config = dict(
    d_model=512,
    norm='layernorm',
    init='normal',
    decay_fraction=0.29,
    batch_tokens=[131072, 262144, 393216],
)
MLP neurons of a small language model. Each row is named by its layer, matrix (down: output weights) and neuron, and shows model dimensions 341-468. Each number is 500 + 50 x the weight over its row's rms, rounded and kept within 0 to 999. Numbers have three digits each.
A block is one neuron, or neurons of one layer that tend to fire together. Before each block is what it responds to, as a language model described it from the Wikipedia text at the highest values.

Proper-name ending pieces. Final word pieces that complete multi-token proper names of people, places or organizations, often non-English, e.g. Pune, Banerjee, Marseille, Clyde.
L6.down128:490525407391556476515467536466440557553605520578550511459518468537547513424434471446493496506551541478495582408475431433528475483453499540456551511505509588544454621565497494483481573537571530581479498571480513484507440532469550458396470445550481524531426447490475544548510489563534661508523496526488445493593490540550362487493482485455399544501497585434571504469511518565453529478561
L6.down992:459505470463519526470426557498391504498494537454472438478593532512486516497534482503540438522565597372507568467477438557447447493519383514568523527516532521565527521506551527446449510474602445579435646501449539384547460541633557575535526521470460470365490486509541561473544499495459449512491482595501593568485441559480481552539481537518564451591506479532495494577477435393549473485533
L6.down1858:471466466434522423467515424456480494534531433452433493543493520497462421521568419436515449476496510453447477495506432488441550559545417514401617560513468455532506433497519527471434483394550465547495513584484463480512543458496508541589536576506537488530498437577582463500429549537540461553499483595533579445405428529495497532526536550514554442510486525522547578547444414456451547490494
L6.down1911:501422519521469508459466521543491509467567546526458466482466539545456541482586456514505365496492442446490540402489478461512456462503565538441498546500543482558553455471530570488483543499477395567490458524441532416554511447440451516514660578628526437467466535573564514535393481495456575570509468552553551583437562576460445500459583428505549455514520557496540437539454410457501487449478

Word-completing final subwords. Final subword pieces that finish a word split into several tokens, such as -al in metacarpophalangeal and bidirectional, or -is in Axis and syphilis.
L2.down559:450510650515558548547457466487575419513546539526435448486396545523540604563517440539616456590528509503521517544478643425439466427467499498491455514531454505505558555446465612519405507460497497535416513469510458415495552538445498428493598464439463480556467426534448559491494575509371593461577460462521550503399531569517522494528537487500462591499466443436488549474469467566476580618531
L2.down797:400488451478548445504495491553539407532472486493538533415467508554490489488532512475597619549504400572441505499522564513421572513458493475511490548558413503558478439443407493485427601559461436633559617467556514494516494502500370475417521523423515532589437495462482549496350564565555560489472488483527550473475518488546556507526511465599560428464507530448485481555466469531485540450511
L2.down813:456501529463474512556478475427492575432528544543523516464429477397562544451579405481525484447549530389481545429518503550420547473540477479433495438494503445452422534486526454635472459596487467529521454451463565524551441522558520477605518504536474469497546396552408418524447558516489533568494499512563515573560462490484539554411450516466516438403493441522533503481620462537498515532519
L2.down1092:490585533580481487555432477528587404499499479511521464495438470509523515541566544525500420505516541489604522555458578494511582535435413548372501470564440545434549437423516468436460528608459508509496519535522512506486504462468458504545662499463428526478460455570469479478443458517556499458477483529494505598429409515464590546407459563560450594536535554431422391508509500547603489457441
L2.down1234:464445421550539553399471473597552492426491539460518505459420539465506489558447386481560637398421498574535507449497503503442435494642506544497512469505484501658512534472402514430441480431400525479554460490445517493515504472480480459559429575477541441480466459450395508486511492455417529514423492494419501514491517397432511515512493494417492491521491497473488538505476468437531550498574
L2.down1257:501417519536577450571493437490490484530469551560509549438537591401518513496527471447460489582545577561545525530503509430616588477489499573567499526415504516490566465492501489474505397466489522580420482493556405415524492557452421501560470579532454514469438560430543431491477459553565517433505510482469514575554462375585450499475532403598443514531486502517462468457496510462417477553509
L2.down1441:433492589505561552589510448495478506534500385513520534566535530392573479511439471426493508573544539471469480468443503499506587513571414487486454591576443448548496529549442513511534461557451532561487520445460552640588613510415460380441486553462528549488560519507453483457509552413516562409384566475543575625529473499513535493532606446530478472522490432522503532512383452544484456491515
L2.down1940:574481516558607569536507575479491463543552508513520523577573368509463438548464511451445449509503437471448555524459498543465464431470452499478535477471524492437485493474440553545514594531611468567499521442583500534560537460539535552519528501510445528593489532468449490515526498585493488510497443592482505637343500464482448494435439511482403489546468450523461554447516513570522524480497

Name-final subword pieces. Later word pieces that complete a split proper name, mostly surnames or given names, in lists, casts and tables, such as Noel, Ellerby, Cleese.
L4.down1066:581484493506441552504467555534516566533487470502488486412427452491567446547489454424475396595455499437422491495482478437471454441477394527475590605501476461487475552589453545411473512502461502559495549506456434486497581407374461557493529575488479437465435540513496476600428513435615503438444468528537535528504488517467514566468521508568387509527454525411555486459376556580559529423369
L4.down1728:411427493477469458507480621535467483453479528533438385487451439495447461553530483523446469517502455499428505511458503525513472521522537397526538634600551472500494488626486518557483499493550506584525612530504581486485502463404561525592475523479459500449473549599482568527487502563486451453524454518557586515437541522508529506481501607492416484494477461484529533489566519488387520501492

Last token of names. The final token or word piece of a person's name, such as a regnal numeral (Charles II) or surname ending (Petersen, Gobert).
L6.down850:513381484500481427593490491479520558515558539521497457506499468468464498570496556490512531476527410495572519455420537496539465428445468502519431480504419473445477568451429419471467551475543495519424468488497493528498497505566513505498452516532493600546553433486502380532503444507597550527435469496509512461542531432527509605566465383544485479610478437472515538564490546506485529500497
L6.down994:454491491463533594512442514472463527485476509587568458454504586445441428550514551525482519543480469493540544525471430529518504533561493496598496514479471527604445432541486479495587540587508507564503512440499405406519447535505466455504452467541564374392547474421434545473577529451483572488496496486490442485490473485517483473492386468510511419481411528450583539525431527539449494407440
L6.down1398:582444467561518419539438471521443568539451452525416533440516579501562556499401545536509472528500553543569520517514552465500528587462429556417530560451479446608543484536473534549423478533579417496369536536513567425536513598441483507508603435519514518543528514475504478458503531576485607481539535467519509548430539505527505469492511457478507459468526449640512481483542519527486517488465
L6.down1839:452464596480487550580470531470617379511462521588396571499434487482564457548549508479554544480547578393523492480493448432428473591464507487468519456504476518526546578549515491458441493510554585480568564449518420512502436398443479459385507458504520512497482511448552553568517549476480523436420482526494508461501459613572467519490479560526473587566501539489506469463519545574480533528472

Word-final suffix pieces. Last subword piece that completes a split word, often an adjective suffix or a name ending, as in trib-al, humor-ous, Schum-ann, Madon-na.
L6.down219:483522447493480546428468484429389470547504533565433453350481456513455451483478524468572553434453517575572427485538433458564491443488519550507453588488502541520497475483486571489570482452550497485449488531457523482479459479602494433440575541494551494567554519536457538553528490555479504511572469441468545601499495485436567491463492447421463453558480476544509476519494435532507462524422
L6.down1137:562517491470533483512519516492387497497456500481445539479418525453622532580483474537530578507477532539459427462473524437501515509455504573453552504507391617538446471508541558536531454534543389377488561521500475516478436469529495556524452539443511458535486476504598455431539556525537565532480515359508448653572551533524545468584522531502581495499549461521516315488482457503506497464547
L6.down1898:589512553561446461444479441463364542530514479514477441513558575520506505594513437478428451511408463476477522514456530550505510457568478522487530606588533428451523499444467521450432562430489440448556489567469534466474522472341496539528499540452545397503532474573515613532438533506477459524593434480524564577480504411438444572514482486433573440523477504491555448523457416478391493455421
L6.down2047:596459542412510526512457567456578507593497560521546487576519549547414577568447480482475443458507463510515558451388477483552524566444443455474572543476519491520418506466471667523491510585567449509456501450471491490392439527604446551514448470613432467465540448497439443546539562564498613431500557496568499570421509376435547528541451424475463422516468538468506494509469477531486527480505

Word-final subword completions. Final word-piece that completes a word split into several tokens, such as one in anyone/Stallone, at in diplomat, its in Limits, ours in Colours.
L2.down281:466393435540470476589456512485504474508386517476495491477472459521452478454485516406504427413474469514499458568565472510595396456526561590558492488539512449492534506546429483432535496519507502581544466517486488499519445490545494426601525340572524544568558554447496580477435445589477461512423486461481546421530526485450410512646434501438488479523459454529538490396465475391574498541478
L2.down417:426497578490615529568510500479440484540562456619514493529522533504488499459492463549413523495499449533547510557511547560397503514536505566392520603523456506536472525411523448517458528489517595431517499433617582489573556388477427426452498457538540484472519499484553442491578571527429567454459444528477459460379495535521515453509513599526524518409571446523531471485537418443483519483478
L2.down818:510563518399509616512524500472566530522381521492423501489462523520437485501527484556423557485546548513432545585466481510527453509494485543473553438432446525503441467468496534493489483508511563511557404413589463418526478540423514496486570575465536427549524534449503510501482457547521476513528531420550516559421537630435482511553533476528576504538592460534474525533460514532517469500464
L2.down1076:468531472568517578563570506473495516517479451424417478540412478572504474448464521456444411409421464532533572515523453500563501393573566532538480531458492484560507505473473547423598461480425560506560514476489424466534552562496531515474478538535462497455505480529451500561463567433456475507521457416567510547492366529543449561465445499533474413431469553506497534385481500462568461521644
L2.down1550:456510347449502414433472512529538540532449440525441466432513480497501518507550583480583532432530528577516472533498533488529421488433471512582540442521433442461418548563546461387551521417498502494547522512499463560451421514445537576555481500439594493555485425474540454513496536470527536590547556576445455479497552481491461510530518443453599507488500508439495445494461502537509550496497
L2.down1650:426476478524499489500465500450531508552595568413522513428449501596538551453466461506428475527454490456511464495604519452493515524629486528548483557497498532501489545543465474511481495513558522445530495424511477483467450439475508480480584484483506517517493537543491513496485523391547488540492533583520453550395434428491416608489472537557548533570477545528595490418453403404477553442479
L2.down1831:520490462421506422596455422465383471492452463550503453498522490422453510558443463441530497466523456574509492457487514461401449447580499429455511494447455464496508503521484554499457527405476471500586519451569533577504578507557612448441521482498546415495415469466527552445445533511475438490584495423445508459499429446513461510541503479453461519474478526561520490530594505557560484575548
L2.down1946:546443431609437422482453444522502527496551538461472492519554506434528431537529592479391429419505482426524436480557561462538477522516499516490528419480495478430525477461540581467508398465508563480442515570470502491477601525524472502527475589567528586494501413430600507463519596494474469473657535482504487506495506523491545636460495500473519557477512493521482473484567487488498440578521

Mid-word name fragments. Word-piece fragments inside proper names, usually right after a capital-letter piece, as in T-olk-ien, Z-inn, Chakrab-ort-y, Naw-az, often in people's surnames or place names.
L2.down631:538458519490607489586396549480495534508573540447367431551432419490447492494488444501580442428532418515443484470460446484476474534555486489455524521536548441511540560500516572457469589549602531464493535487472520483486595444475485481444551532541458488486525533491472516482531582525606511463452438505612493587387475584529503522464472503424615545498526491489493478527440454466465466548511
L2.down653:487564564497521569435488455416509372503512553443525462484438506450459460513438487549557415453503560424426621528518579533441584508506549560559513501507630471492512610464483613511506526543582477416492481559523463507487550472409461478378528519573479386443470606492487500558524539543555467465445525454493467570482485466496492387545406616580498470560364534444441476511512499611475458558475
L2.down1242:562551534484564534531486576487552419452468464503525507526410423493380579538428441552460494485474500408441567549562487597507551604481485612480474478407589439529528524499518596466483585525545581486450472550448404539510530439452530447456479519489564384454512536460539497459529539596534470483526549450513464541359522517478476544450503544461548432467587471524506519564559394500499500526408
L2.down1252:536519581480579469567521533503539520493485562479523501477387517494424489495403430597622469466505531555424622625499504517435482552456580474436445530483491507483593470488529434505507465601527499485507492488462511416423537515437507498548612579375511483499513504507486545428520464501532455480572479494470511706406480498544488535424447500495523529470482392453526396477530480468527461526454
L2.down1319:489470469467432542499454493434553438454570503525426458480383412417523403620560452505463433449494489464454463431436491534482509505600380511525521481468539513498541541520481478479525521451440482493500549613474530539452497493385437424524524555462414426454486518461525518486429519544398606455524472477549457433499518568551514528518547551525629537550559389496484454568496553542495513517473
L2.down1327:555459558537521412486523545552486458447404507521435513514483532543582558517527473537514511532514544475516503505536396547462553469615550554532575538455480567409459497523532477437568581485543503465631485439410477500566501435469463490469554455487527531544495464524647414560544484438477516501384499502457513452519551354509536512415454570485478477615493608523519482518577526522558450491561
L2.down1694:559418547403513492476455439503588473541415464421468480507438468411520552479442387467519350557463542488369489519413508557576551491477453489499484506455563509451604434529476436428528546458596466508491470540471434540551569485440498457495540542508454438622552571464506484487486449526568468451510511478548545531576521443540551547494511502465545486507488527391502469515576487537408480545501
L2.down1713:447579477599437431495444461476492582499558506452418497516478522414596553553475514486467523581501529385491537540469544527502535490528528511550508429538588460445425543491390571442504423519506561467472472628516394513472496505423488506481523497496512457487501525563548450545592539619505553553480486485491485556594536488556523516419501549545468559589391475489462552529402571482532478433453

Word-final completion pieces. Last subword piece that finishes a word split across tokens, usually a noun or place name before a comma or period, e.g. academ-y, Puerto Rico, crus-ade.
L4.down661:431454472536541513570556502408483497473462499605568583508478516429520474486485493492527469431598553482516527464490470473573472519500480482493428420474513433508492565527515430479443473529497613539473508482520456536490399450557532531442492515403471519492437477456448540478460450517467588490497536445532417350461475512656438522476522533518454586474553558555527485517465548516418512585522
L4.down872:559532424464518512456524495553519465545508550503490419554493558514483580548472508511544447490505438539497506457464538519531506450499528424473497534508397459438537437445490541499520488503457478447493550482435419504467529629499467508495574468500540474439528450580531454465500553439494443578529509513497566632438530444463493501513511453483517329551415488517485427555505370552475497537508

Third-person object/possessive pronouns. Mostly her and him as object or possessive after a verb or preposition, such as popped her balloon, sets her free, makes him; occasionally word-pieces inside names (Fulham, Elvis) or Brazilian.
L2.down71:588462496518445521481537504444517382504408531522465457507522443488475518519494482543464543442480511542528422514450538450534524508504475431490553477572396505569486584486479492494462564520530539484510526579486493450525527490514482566517497519516552470543459477385501566425527516487536505478561495563494486541552575510541458564526548434439517558492446449511547554476564558512426603423565
L2.down202:566546471426542538471503594472437492498423523487505500422452510510471563591426507580420484565486417521417539523548533509476529502452504499533460468587454517423563538442459421527521529533445479583452552520474535443589424472552474544516495491629473533493469497483488474569518451527462590466536432444590514635519537507532521489474530448509551429510451571536542542592530510488549458425573
L2.down258:577463551526442540423525540501532493483416550454500544487541493462482525599488498454575477439457544418523558590555493571583518428541516426435498492429539538526530493493471443539485507501511489473507421427496485481393464533492544484506466485490530480540525568474517571341567494375430466462533464495520448469515488460452530516512539504429604549519515499497461457489611512504356447441510
L2.down476:530553559513479534443544581431521463492428446497524548498537405517478373442410482586394482411526486450543522498541533498509469469625530511467572482504496526511520517529475448495503462456497592424566573505484480437466455557494495472521515521487446490493476520440473559456365577431495455559657522454470485520597508496551437457493469573467538561561519522480517518545508522475419452514583
L2.down801:509544587485525608494462507489530479442597400591506550515473507443482505493527459472482463455447491407437581507434503336536536552493406406473454527475447512491511428495509567462548513497445478494434576431495484446467516557576540479536464572468550511384562397484518532543488408509471494494469513540535513522521472509541496480553484449431540506514559375562541508535545505449592447448497
L2.down1079:533526552597472513478461547536570493424609487493541502495540425434418490523426416448523479385515463456475532495486448557481499562569413523450568534494633509440411497448411455448459477580468551490598537464490483501494462435490471623459479467564564537399492470507467442447496453491486445505548563464514483493617496460570552439549543382491523540505459623454500572473551492484486543450511
L2.down1195:546404483539528531471541397447429535511610543450609475523559566493523452489593478501469437502549582466522479476528473522607499456412452549561455483459469479484419532521444449526498527422509535489537551518481457471502425601545444432474489463507564430528461476409623408388484497475519582480444471511454439499568593588459428554499463423542437512478523474427483462499506516509564520430419
L2.down1636:440432504487452564544502517452530521518556415454561502479464475526494573530513436415503481456488481452483525514563488550505500561491478491496433517508460503480570296442489445496480543554494531448553519520525469423454517519556415478542473492488480581470570583411442540462490469376478434515512510472426504484525529607503564603565521530441496496505457400483552523514551474481537494471576

Word-final subword pieces. Final pieces that complete a word split into subword tokens, such as tra-il, hand-ful, Stall-one and viol-ent, in any kind of text.
L4.down970:481561435461579466499549532546496514522500385425516415557463485528540547472506515551477555477489429564471458387459579398456465571491479481563514443457489492550468469512435534559479496560522534432398442472517536498550477555536595505513505500534470394478566490492456494553507469498502551583429542514515533555485485477453541483504497527469463499529502582489428603485557447425491502487516
L4.down1389:486508429632411506567505488500569557483489447395540537503530555444576524518479513547500474460511529564381592506576486561572557577490636513499530465483490561525466511530496456394477518482466509496525651446503592501494450434512505491486528446577578452507356411472586458511464491481513503486497472511553624438536451399457474549457465544630453608591525578483400533537532517435451498537491